{"num_hidden_layers": 18, "hidden_size": 512, "num_attention_heads": 4, "num_key_value_heads": 4, "head_dim": 128, "intermediate_size": 2048, "vocab_size": 13324, "hidden_act": "gelu", "norm": "layernorm", "norm_place": "pre", "norm_eps": 1e-05, "positions": "rope", "rope_theta": 27800.0, "rope_fraction": 0.25, "qk_norm": false, "attn_scale": 0.0884, "bias": "all", "tie_word_embeddings": false, "parallel_block": true, "init": "trunc", "init_std_qkv": 0.0227, "init_std_o": 0.00378, "init_std_up": 0.0227, "init_std_down": 0.00189, "init_out_by_depth": true, "optimizer": "adamw", "learning_rate": 0.00108, "lr_mult_qkv": 0.7, "beta1": 0.9, "beta2": 0.98, "lr_head": 0.00634, "max_grad_norm": 0.5, "warmup_steps": 230, "schedule": "wsd", "decay_fraction": 1.0, "decay_shape": "linear", "final_lr_fraction": 0.0, "batch_tokens": 131072, "max_seq_len": 512, "doc_mask": true, "train_tokens": 508000000, "max_steps": 3876, "dataset": "wikipedia_en"}
MLP neurons of a small language model. Each row is named by its layer, matrix (up: input weights; down: output weights) and neuron, and shows model dimensions 208-303. Each number is 128 + 32 x the weight over its row's rms, rounded and kept within 0 to 255.
After each neuron's rows, "raises" lists the tokens whose logits its output raises most directly, leaving later layers aside.

L15.up1847 [ 80 130 122  96 137  97  67 127 132 139 146 106 120  76 185 106 151 135 100 156  61 208 115 183 112 140 150  94  92 123 111 167 171 116 139 185 134 147 134 121 139 104 137  77 148 136  86 103 132 158 163 159  94 149 129 120 112  92 152 110 116 138 107 168  55 111 159  83  96 140  85 145 135 146 103 186 166 136 128 127 100 214 108  81 133 146 168 131 136  67 148 180 133 169 154 135]
L15.down1847 [130  90  83  84 143 149 156  99 117 125 162 142 169 138  93 160  98 101 160 129 146  99 187 116 168 162 169 198 156  61 147 161 107 133 133 128 128 162 148 179  99 160 155 200  93 124 177 153 161 106  88  99 183 113 117 128 134 168 138 112 133 133 101 100  90 100 134 148 134 115 132 160 157 163 127  77 125  77 122 109 159  72 149 102 166 154 146 103 114 117  89 130  86 141  94 109]
raises: " January", " December", " July", " November", " October"

L15.up1595 [130 157 134 136 141 106 120 156 144  82 118  96 130 137 123 170  64 110 104 133  99  79 154 105  51 101 210 114 139 107 112 128 160 164 148 104  91 179  97 184 131 179 121 116  88  95 125 152  83 154 123 110 136 103 106 104 191 164 109 129 159 112 143 131 152 162 144  95 112 115 182 105 100 101 100 126 142 136  61 115 170 132 122 174 115 104 123  90 128  85  97 104  51 127 107 142]
L15.down1595 [125  78 136 123  93 148 164 170  65 180 129 138 152  87 124 109 165 137  85 147 148 128 103 171 159 139  70  96 159  81  66  67 138  82 117 118 117  49 173 152 129 119 169 102 135 136 114  26 158 142 175  96  91 110 184 133 153  83  80  72  80 214  37 136 139  95 121 119 124 167 138 125 118 117  95 102 190  83 187 109  92  78  65 123 183 119 108 103 175 129 134 106 188 119 125 135]
raises: ",", " and", " as", " in", " ("

L15.up1510 [152 108 140 104 146 102 165  77 112 120 147 124 154 114 114 164  83 142 139 142 170 164  95  70  46 120 156 173  53 119 124 131 125 152 125  95 130 162  71 136 136 172 127  99 100 120  98  98  94 131 154  95 142  64 153 153  95 102  87 168 150 125 126 121 132 136 152  88 112 157 160  91 189  66 147 128 108 101  70 120  89 121  84 126 120 126 121 107 133 106 135 144  40 165 126 163]
L15.down1510 [178 100 128 123  94 132 147 155 178 154 167 136 135  93 136  66 138 103  76 135 171  61 164 120  99 139  69 137 166 161 104 117 118 146  98 166 114  73 158 140 130  96 143 136  94 138 151 132 117  99 126 120 146 140 131 103 153 137 131 122  83 145 123 181  87 118 116 133 166 115  52 149 164 125 104 145 145 121 194  53 104 138 138 138 185 114 142 141 113 124 148  99 217 124 128  81]
raises: ",", " in", " on", " at", " during"

L15.up492 [146 128 173 122  86  97 157 141  47  69 114 188 125  96  97  94 116  92 115 143 169 124 145 151 122 113 145 134 135 176 158 185 128  78 145  88 114 136 110 155 158 132 163  93 201 151 148  90 146 107 117 129 133 103  77 102  75 166 149 126 181  89  69  35 172 155 133 136 141 146 157 158 127 125 109 105 139 193 146 137 124 116 144 118 118 129 138 172 101 153  82 120 122 101 105 139]
L15.down492 [160 120  65  86 128 180 102 110  84  99  82 134 125 188  89 129 102 106 112 155 141 155 113 166 136 137  86 147 122 157 164 151 100 143 159 109 169 117 129 144 123 126 110 143 119 149 168 141 176  83  66 103 136 114 141 122 148 151 170 123  95 133 180 113 115 169  96 138  52 169 153 155 114  75 113 166 134 180 117 152 160  90 110 121 136 134 132 137 109  61 136 148 131 158  98 162]
raises: ".", "ies", ".\n", ".;", ".\n\n"

L15.up1634 [181 101  71 144 124 102 149  99 130 105 153  71  80 102 129 156 129 134 113 117 162 139 149 170 107 167  28 135 123 111 104 128 186 171 142 128 123 108 173 111 101 114 152 123 121  96 112 147 139 166  78 152 142 113 118 147 166 187 130  84  97 102 145 119  74 187 127  97 155 124 165 103 162 119 203 144  98  86 166 142 130  95 175  87 114 172 129 110 116 104 146 102 151 175 118 116]
L15.down1634 [185 120 102 128  81 127 182 107 149 195 147 161 139 173 136 163 129 175 115 161 118 138 109 118 116 107 137  79 143 116 125 151 123  81  92  76  87 128  97 139 121  90 117 183 138 162 159 131 180 157 109 157  87 157 131 113 128 141 152 116 121 123  86 145 118 159 109 119 126 135 113  90 127 195 104 110 142 158 113 105 138  81 159 123 120  87  90  90  78 153 173 164 150 142 130  67]
raises: " (", "\n", ".", "\"", "-"

L15.up1246 [111 173 196 146 148  82 112 149 187 135 143 102 199 145 123 173 131 125 109 149 104  82 125 129 105 113 128 178 132 136 140 102 156 159 107 169  68 153 123 105 100 177 101 112 117 148  93 105  94 153 155 111 136  81 191 159 134 161 167 150 185  80 140 121  41  97 127 120  87  88 164 120 126 123 122 176 104 104 142 141  79 180 128 176 111 104 111 139 152 136 105 109  87 141 107 189]
L15.down1246 [101  95  87 151  55  96 160 127 156 147 116 116 122 104 137  81 124 103 151 117 100 112 108 114 142 148 162  95 106 149 206 100 147  84 155 126 134 102 118  71 115  89 185 154 144  89 182 155 118  76 133 116 112  70 142  99 150 116 143 149  59 149  76 160 149 142 141 148 136 119 126  80 119 105 143 122 155 176 156  70 129 110 167 116 152 171  90 125 142 123  92 188 161 153 118 121]
raises: ".", ",", "..", " to", ".\n"

L8.up1880 [ 74 188 146 153  93 179  67 138 129  71  76 140 173 106  96 147 118 176 173 149 122 124  92  99  60  84 164 149 178 113 130  99 153 142  80  99  74 158  97 116 112 116 147  69 102 165 106 115 153  72 167 127 146  69 116  89 157 122 165 123 145 114 139 111 168  87 157 132 155  96 137  95 117 119 149 138 124  54 105 119  71 124 202 102 132 116 150 209 121 115 129 120 141 165 133 182]
L8.down1880 [192 110  94  58 167 141 193  77 129 115  97 138 125 111 111 170 125  97 122  74 189 157 102 167 115 218 167 101 112 136 165 139 124 165 149 160 107 107 111 130 164 146 124 111 142 133 102 120 168 118 138  95 165 126 104 160  82  96 103  81  81 165  90 101  85 153 139 103 128 146 140 167  83 179 139 172 154 175 122 120 166  77 100 116  83 121 116  95 125 110 111 112 115 156  95  77]
raises: " and", ".\n\n", ".", ",", " ("

L15.up151 [117 131 202 130  94 108 134 134 113 124 123 149 159 114 143 167 122 158 178  82 129  65 127 127 162 151 121 154 123 117 175  89 123 129 120 211  81  98 119 110 134 143 121 106 106 120 105 160 170 118 154 105 118 167 190 105 108  70 141 119 149 119  78 183 131 132 126  79 157 132 163 154  63  95  88 135  99 131 138 127 119  81  93 110 189 113  92 132 115 103 106 119 162 100 112 162]
L15.down151 [147  31 123 150  68 183 224 104 166 126 101 166 150 152  74 156  82 116 174 100 148 213 113 136 192 118 129 140 119 101 169 177 155 117 128 144 123 128 145 143 146  98 156 150 160  97 181  96 155 126 126 117 134  95  99 120 122 131 117  89 105 161 166 128 110 132 121 151 113 139 135 131 130 125 118 153 134 185 168 125  89  86 151 157  97  89 152  93  96 128 179 120 122 129  86 139]
raises: " the", " that", " |", " of", " its"

L8.up210 [ 90 130 164  98 142 146 143 144 177 169 110  53 143 102  98 126 121 125 153 131 129 107 154 112 138 140 138 177 160 197 111  55 141 178 143 109 109 163 152 162 132 156  94  47 124 152 164 138 115  89 129 166  64 105 177 114 156 177 112 159 133 113 175 142 152 132 201 158 130 133 173  87 119  60 134 173  95 134 134 155 108 123 131  83 139 120 114  87 151 169 107 180  56 139 112 142]
L8.down210 [147 103  23 146 128 166 161 138  92  87 157 159  97  96  78 105 113 136 154 172 121 102 121 113 148 163  69 144 149 177 112  53 139 106 132 173  84 129 117 146  92  93 135  57 124  95 150 118 147 142 158 142 145 137 156  92  80 122 113 122 110 115 154 182 122 123 109 145  87 124 139 106  95 158 162  92 174 176 134 114 108 147 103  83 104 109 105  98 109 171 160 111 107 106 142 151]
raises: ".", " (", ";", ".\n\n", ".\n"

L15.up853 [130 100 144  99  71  86 131 103  86 132 133 110 135 104 114 110 131 188 149 130 167  88 112 178  61 108 144 138 116 132 142 120 123 134 125 139 155 112 161 166 158 151 130 133  88 160 100 177 105 131 168 127 117  95 161 172 202 142 159  96 109 111 218  33  79 107 171 139 170  61 144 103 103  97  58 162 172  66 122 151 121 153 122 108  91 107 137 140 125 159 118 104 161 156 143 125]
L15.down853 [170  80 117 127 119 110 187 106  85 152 112 109  80 154  61 127  84 122 176  77 122 127  75 131 171 151 125 147 106 114  58 108 146 148 118 169 138 109 176 138 132 149 148 185 106 193 156 115 159 148 153 110 155 128 144 165 116 112 103 124  90 139  75 124 187 120  98 139 180 196 119 133 160 105 156  84 191 160 175 124 158 113 130  99 118 152  56 128 130 127 120 150 171 111  93 150]
raises: ":", ",", ";", "?", "."

L15.up866 [ 91 149 141 128 130  92 129 139  64 106 163 110 156 109  99 136 163 125 160 177 157 126 114 118 181 185 160 167 115 168 195 138 155 153  79 118  74 128  72 139 116 162  82 156 104  90  74 140 144 170  82 146  96 147 130 158 145 145 156 130 114 169 126 126 105 171 136 113 137 129 160 143 148 116 117 123 107 134  69 128 155 143 156 109 108 124 138 124 150 121 147 148 157 128 164  62]
L15.down866 [124 137 121 121 120 170 174 131  82 158 108  70  61 135 178 111 141 117  61 168 144 109 129 166 142  85  76 106 137 136 178 145 188 124 107 173  69 107 133 125 159 138 174 152 162 109 180  64  92 144 133 169 113  77  97 115  95 145 131 134 105 106 131  85 169 128 173 164 116 169 143 124 105 132  66  60 156  82 147  82 145 152 151 139 119 124 157  58 124 142 125 155 126 129 112  80]
raises: "it", "iv", "its", "ig", "ind"

L15.up1699 [ 87 132 165 128  86 106 140 123 128 186  98 169 108  94 117 120  97 157 130 108 118 202 138 166  98 121 171 156 164 158 116 155 136  87  97  75 135 142 185  83 147 190 156 160 135 105 116  90  85 151 118  89  84 136 129 119 206  94 134 113 151 129  84 164  90 117 130  99 148 157 149 114  85 144 133 143  80 132  82 119  93 116 106 170  97 127 166 135 182  88 162 182 159  88 163 128]
L15.down1699 [190 163 107 130 156 121 160 123 127 123 124  93 109 140  96 131 143 141 177 156 144 138 128 125 126 117 104  84 106 132  59 118 162 108  83 109 131  47 127 150 173 111 140  76  75 175 114 143 127 116  71  95 106 114  97 145 132 163 106 134 143 123 131 150 220 135 136 151 136  60 135  94 125 115  87 124 106 128 126 119 150 116 138  86 134  74 112 129 110 131 163 142 148 120 140 133]
raises: "s", "i", "a", "at", "e"

L15.up627 [ 84  84 119 118 141  83 134  92 127 144 159 116 130  92 103 131 125 120  99 117 149 129  65 134  44 106 173 110  97 131 166 104 111 187 121 168 183 141 139 120 132 164 102 101 173  92 170 174  74 168  73  90 151 140 105 148 163 143 163 147 139  88 158 118 149 198 132 181 106  96 147 165 120 139 144 187 112 136  94 144  29 168 125 114 184 176 134  71  61 143 118  51 151 153  89 120]
L15.down627 [183  42 164  72  97  82 163  93 108 160 116 163 143 183 111  73  83 157  91 109 130 116 140 154 172 162 167 135 198 148 167 122 140 157  99 163 134 127 136  99 122 139 208 171 129 157 121  92 100 111 112  97 130 157 122 123 157 137 155 154  89 101 141 157 131  63 162 180 197 150  94 162 122 110 111 159 103 165 135  91 172 149 164 139 117  67  85  82 122  91 154 205 103 116  81 100]
raises: " (", ":\n\n", ":", "\n", ":\n"

L8.up1423 [114 195 175 136 173 130  91  98 142 125 154 101 149 166  72  76 164 150 182 153 199 105 101  45 128  72 179 130 144 135  99 161 165 164 128  91  98 145  56 148 186 136  50 118 154 135 127 130 111 113 130 130 142  67 182 126 148 114 172 179 176  91 171 114 179 161  79  72 123 116 201 158 168  99  97 135 149 191 106 177  87 155 121 172 134 111 109 174  78 125  75 107  56 175 166 133]
L8.down1423 [155  61 116 115  98 125 165 104 154 112 139 148 125 123 168 164 128 119  84 108 113 154 158 161 132 137 113 126 128 128 118  97 124  89 108 222 175  84 183  95  98  96 173 139 146 192 117 168 155 109 148  77 102 142 140 107  95 165 122  70  94 115 100 146  97  89 141 172 106 134  91 142  75 157 108 123 133  83 144  92 116 125 158  67 150 157 147  88 124 160 127 124 161  91 135 152]
raises: " following", " (", " until", ".\n\n", " while"

L8.up1386 [ 90 192 150 166 176 146 116 146  91 124 138  89 159 118 130 102 198 122 174 163 166 123 141 132 136 140 140 157  96 101 124 166 137 142 110  65 115 178  91 180 107  99 112 113 134 144 173 119 156 121 110 141 115  77 134 174 143  83 125 164 173 157 141 131 155 172 181 133 114 111 190 144 127 133 181  87 101 144  76 144 144 149 100 198 168 155 147 158 145 186 116  92  73 140 136 158]
L8.down1386 [153  37 121 104  78 123 143 102 172 105 140 159 134 153 115 141 105 126  74 112 144 139 139 120 138 143 117 136 152 138 108 124 163 155 151 224 145 100 123  75 140 130 180 115 122 106 137 141  90 123 133 109 123 175 199  54 135 142 148 163 112  72 117 120 130  92 127 152 149 142  80 155 132 134  88 131 118 119 139 129 108 156 136  45 101 106  72 134  60 130 143 146 177 112  88  70]
raises: ",", " (", ";", ".\n\n", "\n\n"

L8.up1427 [147 122 111 182 117 133 114 131  95  94 115 126  99 100 132 177 127 132 103 126  89 145 199 120 134 122 118 112 131 140 187  80 119  70  75 117 157  92 148  79 207 138 155 131  88 161 152  98  99 172 105  92 147  71 107 140 143 175  68 125 106 184 108 117 152 137 156 184 151  98 118 119 109 145 136 127 102 136  73 165 147 123 145 152 201  95 121 163  78 154 120 200 130 138 180 100]
L8.down1427 [122 140 124  87 161 119 135 106 171 130  90 136 131 155 145  72 101  95 130 100 148 118  67 112  98 134 102 158 113 143 115 117 110 198 188 152 121 119 104 135 106 102 148 112 170 100 126 126 216 100 152 183 108 219 134 117 172 105 149 135 192  75 146 136 133 117 129  73 161 139 122 141 119  97  92 129 147 112 138 109  75 142  91 168  79 148 164 114 220 133 158 121 136 121 133 125]
raises: " MVP", " players", " league", " relegation", " championship"

L15.up281 [193 175  89 159  83 154 167 101 133 176 151 121 176 102 111 112 124 127 137 123 155 140 136 126 115 116 146 181 118 172 104  61 151 128  94 127 149 124 143 135 190 150 118 162  85 119 160 142 124 121 123 131 111 146  96 114 117  57 107  96 171  91 142 106  62 116  99 127 148 144 241 121 137 172  95 120 153  61 121 181  85 170 167 124 152 108 122  92  92 151 131  93 182 180 126  97]
L15.down281 [113 204 123 123 155 184  99 165 104  89 134 143  98 104  37 116 160  91  54 194 136 105 178 139 111 100  50 126 132 161  92  91 170 119 146 130 166 114 114 156 117  74 133 103 129 147 114  99  99  56 109 120 115 132  82 103 124 154 120 158  86 193 168 185 186 124 147 100  86 139  75 136 167 164 119 131 118 104 105 185  80 135 127 116 111 126 184 121 132 145 135 122 141 101 129 116]
raises: "a", "i", "e", "on", "is"

L15.up1850 [104 101 142 138  93 110 120 132 115 126 155 132 122 111 156 116 142  89 121 112 161 148 154 103 122  75 159 156 113 141 153 154 149 136 129 148 103 147 136 191 142 192 134  58  96 156 111 117 112 106 134 136 118 157 144 102 182 148 185 153 187 117 102 161  80  74 149 194 108 107 126  96 114 103 164 118 140 109 210 172  51 150 135 125 109 139 161 155  80  94 222 172 141  49  90 183]
L15.down1850 [150 114 105  99 144  42 126 171 112 118 157 136 148 129 153  99  65 119  96 182 150  69 115 139 107 136 161 104 133 153  84 167 119 132 115 125  75 150 119 170 130 170  82  54 100 128  77 127 120 119 147 167 127 177 119 117 150 124 139 167 124 126 167 128  68 110 142 124  88 110 126 118 148 130 176 128 164 119 170 139  97  78 121 154 138 143 169 203 140 117 150 196 123 124 108 154]
raises: "ist", "orer", "ator", "ologist", "geon"

L15.up1452 [112 137 171 147 116 162 112 161 155 123 112 123  93  74 107 121  92  96 151 165 116 156 113 139 134 167 120 129 107 104 164 100 137 157 102 103 108 109  86 172 156 150  90 175 181 134 130 123 157 142 105 152  76 102 175 185 131 114 141 107 111 132 100 156 162 132 145 137 144 128 131 166 111  69 159 140 120 134 140 150 140 163 197 172 153  70 181 106 119  84 132 127 168 119 176  83]
L15.down1452 [117 118  74 113  98  70 183 162 194 164  75 162  89 108 126 124  97 119 170 138 146 118 125 106 163 168 147 157 160 113 123 136 181 125 173 161 122 152 122 114 133 130 134 121 103 155 174 105  78  96 119 142 160 103 145 102 173 138 112 125 161 120  74 153 148  79 126 141  97 162 168 109  99 159  97 101 141 192 174  85 100  93  86 133 165  77 101  82  81 132 134  98  94 132 100 107]
raises: ",", " and", "18", "19", "20"

L8.up1352 [108 153 129 166 138  58  99 171 105 146 148 140 144 133 176 122 116 112 163 135  94 133 134  98 143 148 144 130  87 128  95  90 146 185  87  89 106 156  94 161 155 109 122  84 120  54  90 132  90 104  89 103 132 116 153 139 158 105 119 131 163 150 170 131 160 121  93 111 175 104 169  84 175 100 179  66  65 157  58  74  91 162 149 160 128 135 110 147 129 167 112  81 142  99 136 159]
L8.down1352 [124  82  63 155 114 145 155  95 125  83 111 134 117 123 121 107 186 152  77 121 170  85 121 167 114  97 106 129 134 149 108 158 106 105 198 150 129 106 104  86 126 103 114 111 131 192 120 175 216 131 167 149 140 170 142  64  80 191 122 139 112  69  94 105 124 140 147 204  82 146  80 182 107 145 100 185 204 151 164 153 115  92 148 123 137 111  95 158  88 114 170 173 158 122 158 134]
raises: " (", "'s", ",", ".\n\n", "."

L15.up127 [144 108 117 158 111 111 122 103  89 116 148  86 112 112  94 160 148 146 124 160 143 143  89 196 149 121 110 133 122 117 122 111 123 163  73 115 124  98 118 160 203 138 125 127 124 116  92 181 112 103  93  96 131  89 138 114 133 119 128  95  40 121  90 131 165 127 134 136 111 115 224 122 169 121 138  95 103 134 160 153 171 195 103  73 113 163 124 132 119 148 109 123 154 179 135 182]
L15.down127 [ 84 126  90 115 111 111 144 154 125 151 124 146 116 165 195  83  67 155 187 128 122 109 113 148 115 145 127 126 173  74 100 134 160 160 130 146  93  99 148 103 108 139 128 147  93 192 143 145 121 112 149 136  99 136 114  61 161 155 160 127 151 125 105 150 131 152 175 133 104 162 135 200  95 142 129  64 136 182 192  90 183 109 112  85 127 176   0 143  62 135 128 179 123  69 139  98]
raises: " ", " (", " |\n", " |", "-"

L15.up1749 [ 99  93 125 194 110 119 116  96 150 122 136 165 108 125 140 144 140 122 142 162  75 159 158 215  88 127 111 121 123 143 181  66 140  84 126  86 156 156  95 134 119 116 152 141 136 123 114  86 128 124 161 132 109 112 118 174 125 133 175  89 133 141 117 157 100 122 133 104 189 133  97 163 137 140 113 170 128 123  90 178 150 162 195 175 141 188 123 139 159 141 145  86  75 159 145 143]
L15.down1749 [146 103 128 118 155 131  84 101  83  90 136  84 146 223 105 103  88  87 165 126 199 129  86 148 134 129 198 146 140 148 175 138 101 197 137 130 110 142 113 129 186 146 117 169 141 149 109 190 104 127 167 133 159 117 127  81 124 148 139 113  89 162 118 132 130  78 116 185  88 141   0 143 120 134 122  92  79 118 156  95 118  80 147 132 145  66 151 130 137 116 155 133 130 108 118 135]
raises: " ", " July", " March", " April", " October"

L15.up404 [100 142 117 212 132 168 144  83 125  73 144 164  50 105 156 132  85 150 183 181 136 165  96 184 188  99 140 147 143 100 160 107  91 153 110  82  61 137 159 129 184 104 162 122 147 191 160 119 126 115 169 117 162 135 140 102 167 119 103 100 149 169  72 141 123  90 168 180 145 139 161  99 155  55 125 139 166  80 137 120 112 118 120 130 160 116 156 174 152 157 162 152 163 130 106 120]
L15.down404 [118  85 103  80 135 100 109 156 164 165 107 134  65 142 121  80  86 117 188 108 131 122  76 155 132 127  96  89 140 168 148 111 154 112 175 135 144 135 119 126 122 164 105 101 145 144 130 152  90 136 120 159 130 128 114 105 158  95 165 115 163 148 112 184 162  76  89 164 128 118 152  75  89 105 163 142 188 111 152  92 127 120 140 124 146  62 109 132 114 114 146  88 163  83 117 135]
raises: ",", " and", "-", "'", " |"

L8.up1759 [119  96 179 105 151 165  99 129  75 150 170 140 125  69 107 150 134  72 125 128 133 114 219 157 180  59 150  92  87 141 164 138  77 112 121 114 123  97 103 156 157 129 101 157 123 134  87  99 122 150 127  97 170  68 152 146 134 115 149 116 113 172  84 119 126 172 172 139 135  84 134 138 125 100  86 176 153 121  72  92 149 136  98 126 183 126 141 135 117  93  95 131 166  78 128  41]
L8.down1759 [125 132  87 125 104 135 142 109 169  53 103  78 141 107 108 132 108 162 188  95 108 107  85 142  86 167  90 119 121 126  26 108 147 165 174 176 143 145 106 138 151 174 155 109 130  87 161 180 175  84 164 123 109 193 133 118 122 177 106 163 172  40 113 107  98  91  99 175  91 168 121 105  71 160 101  87 124 175 130 136  61 179 138 100 117 162 158 133 173 113 182 186 124 128  88 172]
raises: " league", " Serie", " teams", " Teams", " championship"

L15.up574 [124 102  71 180 144 107 114 122 134 124 178  87 131 136 135 132 167  80 147 110 147 194 171 114  86  69 136 127  75  96 176 179 141 137 116  81  78 145 142 145 146 138 136 123 147 104 100 104 147  71 115  84 116 138 137 169 114 115 161 166 128 127 195 154 122 153 146 139 119 126 178 117  71 162 171  70 116 106 141 168 142  72 144 169 148 147 161 109 106 158 125 184 136 169 138 152]
L15.down574 [166  87 146 140  64 134 163 137 146 146  76 103 148  88 149 154 136 156  77 116 140 124  88 102 106 165 129 150 114 165  96 128 150  96 104 128 158  91 128 104 128  88 159 122 106 134 135 171  97 134 117 140 130 112 127  34 151 146  75 100  98  96 117  78 107 150  86 176 171 111  62  87 150  91 106 105 114  97  98 101  96 177 165 121 128 134 117 109 155 123 162  64 188 136 114 102]
raises: "\n", "\n\n", " (", ",", " –"

L15.up334 [118 141 125 113 131 120  77 174 136  68 148 113 156 165 169  79 155 150 170 110 168 119 176 109 157 177  84 160 135 111 100 115 165 102 124  49 161 159 106 121 124 179  90 105  87 126 121 120 180 121 200  86 110 103 113 118 124 176 146 150 161 114 144  54 135  73 111 147 161 126 182 126 185  98 145 103 169 147 103 165  92 153 166 129 119 145 144 145 117  55 115  81  69 135 114 115]
L15.down334 [104  88  87  94 113 136 136 126 145 113 142  73 204 124 146 125  68  65 131 178 147 128 101 135 127 131 132 166 111 149 147 118 121 137 116 149  88 126 122 121 136 124  82 163 135 116  91 167 163  67 129 127 173 126 103  60 135 124 150 115  83 125  96 136 123 160  82  84 117 167  80 142  83 112  84 155 107 129 114  91 145  94 117  97  85  98  84 158 132  96  81 111 136 149 115 138]
raises: ".", ".)", ".\n\n", ".\"", ".'"

L8.up98 [181 155  77 106 139 118 107  88  58 147 117 113  98 162 148 115 144 165 149 149 152 150 161  99 150 127 144 151 140 163 127 119 134 142 118 100 129 166 118 151 131 109  97 101 122 103 153 123 146  80 137 132 169 110  90 182 169 152  94 102 145 115 173 116 181 160 108  90 180  95 146  73 143  98 126 201 128 122 147 158 126 101 115 137 168 168 136 117 139 173 122  76  86 102 106 158]
L8.down98 [113  52 112 150 122 109 139  79 116  82 164 152  91 144 133 134 130 169  95 144  87 128 135 201 100 123 109 129  89 117 138 126  79 159 107 145 148  94 119 108 136 134 152 124 164 192 144 145 139 151 143  68 148 159 145 104  77 131 103 168 103 139  54 148 115 124 119 142 133 120 111 179 122 153 134  72 134 118 153 131  84 141 121  81 119 122  63 114  94 145 141 192 156 120 124 102]
raises: ";\n", ".\n\n", ".\n", ".", ".,"

L8.up444 [134 138 147 112  85  85 118 139  92 115 120 139  81 148 120 134  88 151  42 145 145  70 129 171 144 128 148 114 130 130 154  52 117 134 193  94 142  96 155 121 120 143  89 135  67  81 168 140 175 129 151  77 178 146 126 114 119 171 170 133  94 157 121 116 138 149 111  76 163 150 136  89 166  84 120 153 140 122 142 146  97 181 145  90 133 156  88 127  81 142 162 114 165 220 158 120]
L8.down444 [107 152 111 198 149 157  86  63 152 174 147 107 159 115  92 111 170 108 165 149 125 149 135  78 124 125 121 142 119 192  92 193 175 112  85 185 113 175 135 126 115 123 147  85 146 178  79 143 105 107 116 190  76 132 145 131  87 109  73 130 192 102 124 123 170  68 134 119 123 147  90 109 121 178 156 128 151 128  95  77 156 120 113 152 161 125 123  77 125  99  92  90  67  89 133 129]
raises: "19", "20", "16", "18", "15"

L8.up2007 [146  72 131 111 140 128 135 136 104  70 123 144 137  71  75 116 168 110 143 194 106 102 136 106 112  71 191 102  97 182 195 132 113 108 152 149  99 153 102  99 167 157 132 200 111 109  65 156 176 164 193 140 116 141 144 129 145  92 148 114 146 116 138  81  95 152 134 100 156  60 103 116 156 116 158 125 161 120 126 207  79 182 182  97  96  86 135 153 154 170 151 151 165 155 181 140]
L8.down2007 [117 191 161 140 136  80 154 114 150 159 163  79 137 180 180 120  97 102 122 148  87 151 140 161 157 195 114 166 150  96 141  73 184 129  93 143 118 109 145 118 132  59  96 124 146 167 129 163 137  75  65 110 185 135 131  97 130 140 144 141 130 143 112  87 181 109 119 144  90 212 123  96  68 174 115 146 123 140 164 109 144  73 109 152 176 125 125 116 125 156 134 164 124 117 109 110]
raises: "22", "23", "20", "15", "5"

L15.up645 [122 132  79 170 175 107  74  88  34 139  86 142 127 169  44 135 130  84 121 137 169  95  73 112 111  67 156 170  87 117 120 113 109  96 120 153  75 155 152 151 130 105 123 101  83  96  98 147 108 122 131 108 222 107 155 123 175 105 171 144 156 105 178 111 131 154 151  75  90 119 120 113 113  73  86 147 167 151 145 112 103 118 148 162 169 108 197 127 125 170 169 134 127 130 159  98]
L15.down645 [154  96 181  98 163  93 152 116 116 201 142 148 150 121 158  89 123 145 115 153 113  70 112 164 151 135 140 190 139 103 113 166 128 147 135 149 141  79 140 112 115 103 176 148 135 178 101  83 145 164  84  70 145 127 123 121 113 132  84 135 117 174 144 191  87 145 126 168 162 139 114  96 134 166 109 121 122 135 205  73 192  80  95 129  80 122  93 126 106  96 104 132 173 106 152 113]
raises: " in", " for", " (", " on", " at"

L15.up2019 [125 120 133 147 128 180 157 133  15 144 151  86 125 151  85 100  90 100 135 128 136 125 181 122 141  99 134  87  79 138 131 158 163 157 140 136 123 121 126 138 173  96 127 145  93  82 159 116  94 143 206  98 152 110  55 127 129 162 108  72  98 143 128 153 143 155 155  13 173 106 210 110 135 119 114 176 150  86 118 171 129  82 149 192 150 160 102 108 157 183 133  75  90 131 173 158]
L15.down2019 [151  52  91  87 115 117 105  98 127  44  87 100 116  52 100 138  95 121 134 119 166 118 122  97 136 144  76 152  96 101  98 151 133 161 163 141 104  87 138 147 174 142 133 137 164 157 100 102  96 102 165 141 182 117 117  85 142 101 130 125  96  94 112 170 129 125 111 179 133 160  93 107 115 111 145  90 143 128 108 123 169 116 121 112  69 149  54 157  82 108 184 160 139 128 141 123]
raises: ",", ".", ";", ".\n", ".\n\n"

L15.up1172 [147 178 108  74  56  43 101 101 125 147 142 133 114 112 131 115 143 110  91 161 153 106 111 213 171 159 106 114 128 157 112  77 159 101 145 123 112 141 103  98 143 158  88  75 117 106 148 158  67 133 156  96 132 135 133  96 153  83 131 126 136  52 155  74 109 142 127  96  86 183 155 118 145 112 138  95 100  88 123 115 133 137  62  98 169 128  78 106  99 173 169  95 166 156 165 130]
L15.down1172 [146 103 148 188 100 141 150 164 127 138 143 119 133 138 113 153 106 122 136 126 167 174 141  49 181 135 170 133 154 151 207 132 132 101 114 110 149 121 118 156 123 113 111 108 125 130 125 144  78 116 181 120 119  89  73 108 159  91 131  98 136 122  71 189 181 138 188 114 173  88 168 210 165 159 144  61 150 118 141 101 113 120 140 194 150 135 128  64 114 102 135 141 105 153 126  91]
raises: " its", " his", " this", " the", " her"